Weights of a small transformer language model: vocabulary 19118.
MLP neurons of a small language model. Each row is named by its layer, matrix (gate and up: input weights; down: output weights) and neuron, and shows model dimensions 320-511. Each number is 500 + 25 x the weight over its row's rms, rounded and kept within 0 to 999. Numbers have three digits each. A neuron's up and down rows have the sign that makes its largest values positive.
After each neuron's rows, "raises" lists the tokens whose logits its output raises most directly, leaving later layers aside.

L12.gate392:501466504525507475553476490456471491480483503486478511508529493492514450528554495493452490471543489478495497521471487493496529493463500502515488525487495510505514511464551509531501526502514546483488513490502496547448467516455501495499464490516488524525475518519494518505498461487508471548498516484483513537486520501494531496467465533538489472457544535493495525554501504524488502515483534502513477498526494513490551491500473483555537503507451503475512519526462539487509476489532542503506523494499513468467535503482507481515505518512482486492539506510510509498525493497517512541
L12.up392:496475515484503492506495491466495505497504487513535457482447492500497525518503464499521514498547485502505489513480506523496530500493459469489523491488480495489495477502518488516482516499502528483502519466561519503477479480478522482516479500544491523480486488510484501464473523537491489516506552500512472482442563515451536523475501527542454465534549486489475504458506512508491477533511505520530454451522470489558484500520514511496533475501506508521525496519474507457461489494506536535537448488475497493504516526473497532505514509466488521519519487469504516497513473554513504507
L12.down392:476502479444512505522506482519528515485488525532526505501464486473499494499500485539486467475498505512480488501481486516492503519443504509512517467470544530500519502511508458447527465510489486460519473480509500462507502503574528505558480519524512533482491489514474505513521519510504502519514470488532503472516533491529499492532496480517445488496506494473513552472466516488504444487432520509483491450521526506539493478502471515484465519498457490502487559527473459510497477504494533513487503468472542462480559501531519507519483462499463456521529488514464498482501497444516525496
raises: "that ", "that", "how ", "whether ", "website "

L12.gate143:541506460499550542486481526538491459514502499505546501553507488476500509476489489484519487482510483531522511504513535507506473474550521499465569523496481531487470455458522484508494499534497503498482527479504493551528531482462480486502452491522488463491546507499459530492483507488467503528501483494471487546513486458470539496475469488519510503522480530512516493491477465498492491431482455469487526473542517484491481552445483492483502504493525471527514485468578500498527492541534520516504503475508469476484524459551519521467474504465501442477494527479463495490471498461475470526
L12.up143:540487439566461506477485504512454492532514541511503522528501521500534509489476522561499490506525477499476508495500504502489460477509508463511458457495475504507491506491492488495462506514509503493480517513561500506493512507484506476511505548497519477471517496477469519473490476507504500474508539528509516525507514494486489559466519519492487567506497504515537483468506500496505563473487489508482453513475506499539545474512501538502513504494503473470529514472518516490500521484493493473491517499493497496499497479490511478435525488458474513454467505475487508501503494486504497502
L12.down143:515533485498475553487503524519508508504514510535495527503538505518524571504522506455537489481481531528536531502494507457538449514518517472482509538461511514549501457544491494473513493486508511473486468499488493500475527457508500489531485496495514518516485520486520547495478499463506506503488509498477518527554513545473527493518493508482480486463509494509526488461460462500512551469461478554529492501499503514487509499506504503485487511520513463512496486482502485524493569532535503461474515491507479458494520534541496487440467515511542496488512492477503524519491503460481535484
raises: "Century ", "BC", "Cent", "CE", "century"

L12.gate1148:504514494490495517472491522509544459487487505505542525488540467507499556475463534478490522519552505545515541496490461529500514460538538490471506482508548504532534540497521495507508480496480490490506484506537505526533513507494482481487556519515500493509453490492551536536503561489493515499486507471488489486511528514518496492488512518534463529519485531497513513500511474513517488489535512555526504488479528514528463496467482500539444529492492486478496521490495518503539464514532487490500455494498448454496500477518517465488467478508496529511494491482547514497485554507465480485
L12.up1148:503495460469496492465462520454529488478476507513495507479518447513493516531483516422533484510515507496524488499481496495492523501501486479461462482522547486520511531465529509518515519517463498529498510502508530520518521527478464512478538533527518455510457497488521511529478509459528508497468490490519530493501512493500492521497511491542472495523538539537488498478494516487556485498540469557493525506540531495507486511494508500504487494503463514465510513477522470515523457517505482542487445471518447473506485504535522444497504485476491499503498509475507513518497530484513504510
L12.down1148:476499481523523490485475459483539474457541508546499498469484483534547498489543516465483485512511533445526555509521522508474486529547494502541507499485493479519524468486504491484505515494474483510530489500518499470504494499515494513526502513495490493503471489495486508512466524506516553514489495458515485512509482527517494511514494502546496524471493515486512482506462495527507500515529551530472528543485474545500465501478517470545504467502476488454527498521505528476492462490488515494490511496515482489474474540477558501541498460494499525501462493522464494530529541465471481494
raises: "a ", "or ", "if ", "by ", "its "

L12.gate1295:509464513483506492466492526487491501507462534472507522526479507502512502515495502465462486517515515499501507483460524496467505498504541512445459499454502508475510529501482497471519518505484501495483520470467510512501517473548524519520497479462532455475545515478470512459531501486499485497478439500478546550495510503600515509478537526543515495524507476481516516492517531529526509533532466487510501514453476547531518520462540473471500489495511531502573462475501481490512506472502515501508520468513478529515488490531491477504501450474502476485487499474500491494506492471522467481
L12.up1295:520480555481505503474526485489483529483498535497544478492506505496510545505489505433498545505524543470511504518489546464503524479507557492497461488476511541498506527466537512485489518498502545517505495491522467501524528493534533504517500507468527485455559487499453527483484498480512487514471492443511512540507566513531546481467513540500474492503526466495492500497467512503531505549515472469466493510475528540507470475477538507476489507508527516474485471503488488489488511492511504474520499502477443526495518526510520498460523480467481511489490507512523451489529530501500469546
L12.down1295:470510487497498553488469502512501449534513473521529493454522464493510491469494565480469454515510525520492540505503533542479519495496508538464442499485495531486516465504492548512411544497481448495534488469501502462526527508508507526510516537473508484456542537500461517517515550450476516537469522456527507465515543511513493519485511510477506473524493490526506514526474499525501503497466511563502490486464495503466519476481502510524507517511467500475493499498525502518515498503507511487497497504513464500508469488541524493480560444499497513502491507512461509512524478488489457513
raises: "from ", "From ", "against ", "esh ", "ee"

L12.gate1813:497490472515502564556479507500508493509460503537555477500543505489480574493508531525536489538500484499543476494544546517473486532497505495468518474522513470500510490505509477498495474505513455510531514481515511476525487480532519490490486504522486501515485512519490518484491502531480504478480489551507526479514481479443510518464505490467520524505475517497495518498466484503534530462512496486462512495501495497495498506570470503530490523484504502502485543472470497509496465494504536527445478505471540494499470497514481529480469516529496500508472486481516504543492503506514513545
L12.up1813:486467485499483518523467518494487479497453519518537487488503455510516538450513558515512479477533476531510484481539531523520499503501499455499509425504505533510504484467494498504466534502481524556524502496517522517501550492476480483525458506546466507490520466511454503511489484507484535534505519544472532477521477515491497496478518499468506499497507551487460481475448511520500504451533514467485526498514498529523505491558488557517458524486503478487489495484468470484464484504503497507483468484476524493502514511463487519457507477506494481486499529467491517472480530516489476510
L12.down1813:529517469487476497499490530485493453474518477531504489516538506432479544513476493431484506493507464464520502534505522490491474518499548452499560512530504472493546526507507489491521515543484495500536518504477505523457473504466505509476489498513507517525428473526518529501481478500417532516486505454462540534497495485494533542494492490525490498519501499519527521518507477446501502484487462508499435467500536543503497523514533501501502504485506551497560468499480446526455474463493517501534505529491504439518499484480501516513476509528480464507524513484506484531493526524528507487
raises: "I ", "X", "X ", "III ", "Kom"

L12.gate1932:513497564525494471543493553480508583506495510491477502519457497507549484506533492489487472482551513481453510493503522501547480512486521519494543512498458495510503549468505514530494495532532482483494502485523504503473490494478499475506475505490505530508496516451530494492498486509499486473536498485519479536505491463540484580496480493496498549535513497529488447467486536496509514497517507566488545471473516469517487481522475467520491501526492499529512518483476465462481505475519533487479487492537506530489497476464496483511492533500495512496489541524427491500522481527532473500
L12.up1932:513481512524453495493534522496500548490480498489491506516489519492480478536519481529479503542540502450448487517511519446500532485507495462507495487492472477499473528489537520530495473522554484517505512469477455516501496513482497483483487489457522482484441519428509503499485529497490470510500467454494473538501500453461476509490526488503516557510500507465507497499521500496527568482513553529510463474451493523547507500493505478541490497514490489479484488457508490421498508444518480454464425504523512517512510502522457463484484525514547536492497490475481495483519504533491490496
L12.down1932:499486475497513459536444516540483494483524514515529475525491490498542472545505479495513546490498522495481509502478458482498487511507493484503494524483507472512485486506459480489476494476541474475504539479479508491503490525485525505547475496511504488433495493498490492490540521517478485499486512467539527454490468486506464485526535551471518493536480475515498493521470474501496527501536524566477509526500457488515444509516475489519503477569524511459444523432522461491506545466475475499508515468496542489518514481466509481499483493474504499499512499470461482522466464518527511507
raises: "eri ", "ense ", "ians ", "ian", "ro "

L12.gate971:512523493521499450496493478475469500533492492514457532542494468477484511493520519500519441529472513544480478479540503488496468505474464507496467482523530510507541512528536558504489488522480554486458477474501515495531483534526506537423530521493509545511524497506468445509483497486492561458519515513516491510490567498474509521529490483500473476520532512498477534520473504471471507484519502511476435506526518496524512517512515513516470464531524482490523460496504463517472504483517505469490497481451563487511498520499511496465508487476519492504489532481526493469514507524476546498
L12.up971:483511476548455468480472544497466508507499532485523505549492482520514475505486488465497551493490476478500522478490527492520520501504474483470481500517480487494493490480493533510498535521488478450484530482469516528470502510533517493465477510499514488529515508522520467503492496528480483501525472493542492550493514501522522495573560513514486464515484532488539515438499510517513509452509514502513475511558514528510475532500495507459485491513505531548502508516461513488466498450545531525485488480564503566505507486463465457456531524529444481533475481476490497490455512512502459496
L12.down971:512514526543506452498475488463471459547477500474483544482493495530467507519538480533479503476486524541504460464524477459481476518490465468457494506522521501496508461433491502490499541504489510489531524504496523482481496471497507482466523502549478475456566471475500473515503513493535478497500535471501506504497508489513504475540534463479516518520498506488517491480452507493497541524501468474515461508504517498541483492488510533556477452483542431467485468494477504520488489479531473482499465510485498493512504483534490487428522536493459502483491505507476508476493497474506489498
raises: "Conference ", "meeting ", "cons", "ce", "centre "

L3.gate58:535533490480459501483497545458551480537528538534543439516504500498507484498522539507504543471478491498520481516523468528533514517454497521513452508491496504499510492482498522494496577511525517503496503544504496516484491484508487502573489473491462513466526474476510519462499519507490472509512482500524533502469505476536491526487520500500488502492465453516520492485475503507500499504495525599505516466512506536535499471472522522519475525516494504525497440510480491500476509520506501462522508500519522475459510499486480467500476468513493463503464474479477458509500541481447512493
L3.up58:506516487501495485533497546473484542493543535492556470523510511458478487507505530510528536485466472500499495524501501514509496531470481539513464497475474517528500493438499510536509526540508534488534522548563494481487484494510519548559490476458472526484513527505503512528506483497475507496514522479501498477458471467493487530520517454529491490522522458511500495482477547514513491491537486388506496469526485492530504498491531475519453497502468504535474443501488484533479481514545482466513513481483524498494516499472457487481492510514484505473475479463491500496500520509450536488
L3.down58:498491501509496475488479504499484496487516476500494499512518534488474485530473488525478505495507504486504507477513506531479504504519501496511467515497502470497486482500521498482487468498504506491501478511509497496490490492497503508497518494503506482487526481491511507490517476531489479458513513487514511478526518498499492483469485495510489477493520508484482528476511478514483497485503509927496513537498480484496505449504497500481481504460500462495489535491516491490493486486522513505490517507528523506505512512486528513499490512507516512498493502500476533539485514506517516526
raises: "== ", "The ", "Another ", "By ", "This "

L12.gate887:508471523444539482485507540478546496510480498487518509481459441489508532520527545539502527498485458551464504516572471493487530494467522487464490474478501489472494504487498521493509519487537502542501497493535504488493529466541540501483471514479546504526530486555519479521468503523529476470494462568486535483518463512489532504514475480513474465530482466462451503492475529482466458524502527489459512515516470472463443480492527541481508482510517503492500518517483472542474530507522507493551471504462485540467510483485497499520516470519513547508472477527547496521508452519486496497
L12.up887:513527508493521522510509480486524506478479483481499512522528499538505491515460463533514536498502505498474512532552482501508529497511519502463472476509498524475528527492529515493500487472471471506538546544512502525502547519496504511512499531479564486515537538544536480517509493524481479534496500535462471452550476519455503501486456478465489508543482520489474489484538509487494480443499490518505582517494477518497499514477513511450493465529482489488471543518510542543492518494493493495524516508532472522478500506522511493477507465487523478491514468556506494495483474489496464504
L12.down887:504487486499505518476509534470451452505517516482564485508471487499473495494487478542498527499519515497488502499518476477513492511525511495491539460482496510484512470485492531500495472475479509561509501524480455495472503494526494564496506487521518498520546526496498509509540472536470508480480499492499531466451525531487536495478513497497514460508527494484435494487488489523485518474533499482471540485518472488524469462498522515508496487501495459503504493513481447540504511540495499480506514471459469523453498511542505472468549507502548519495477471457553496503469484552518506511
raises: "enable ", "ensive", "ended", "ends ", "ended "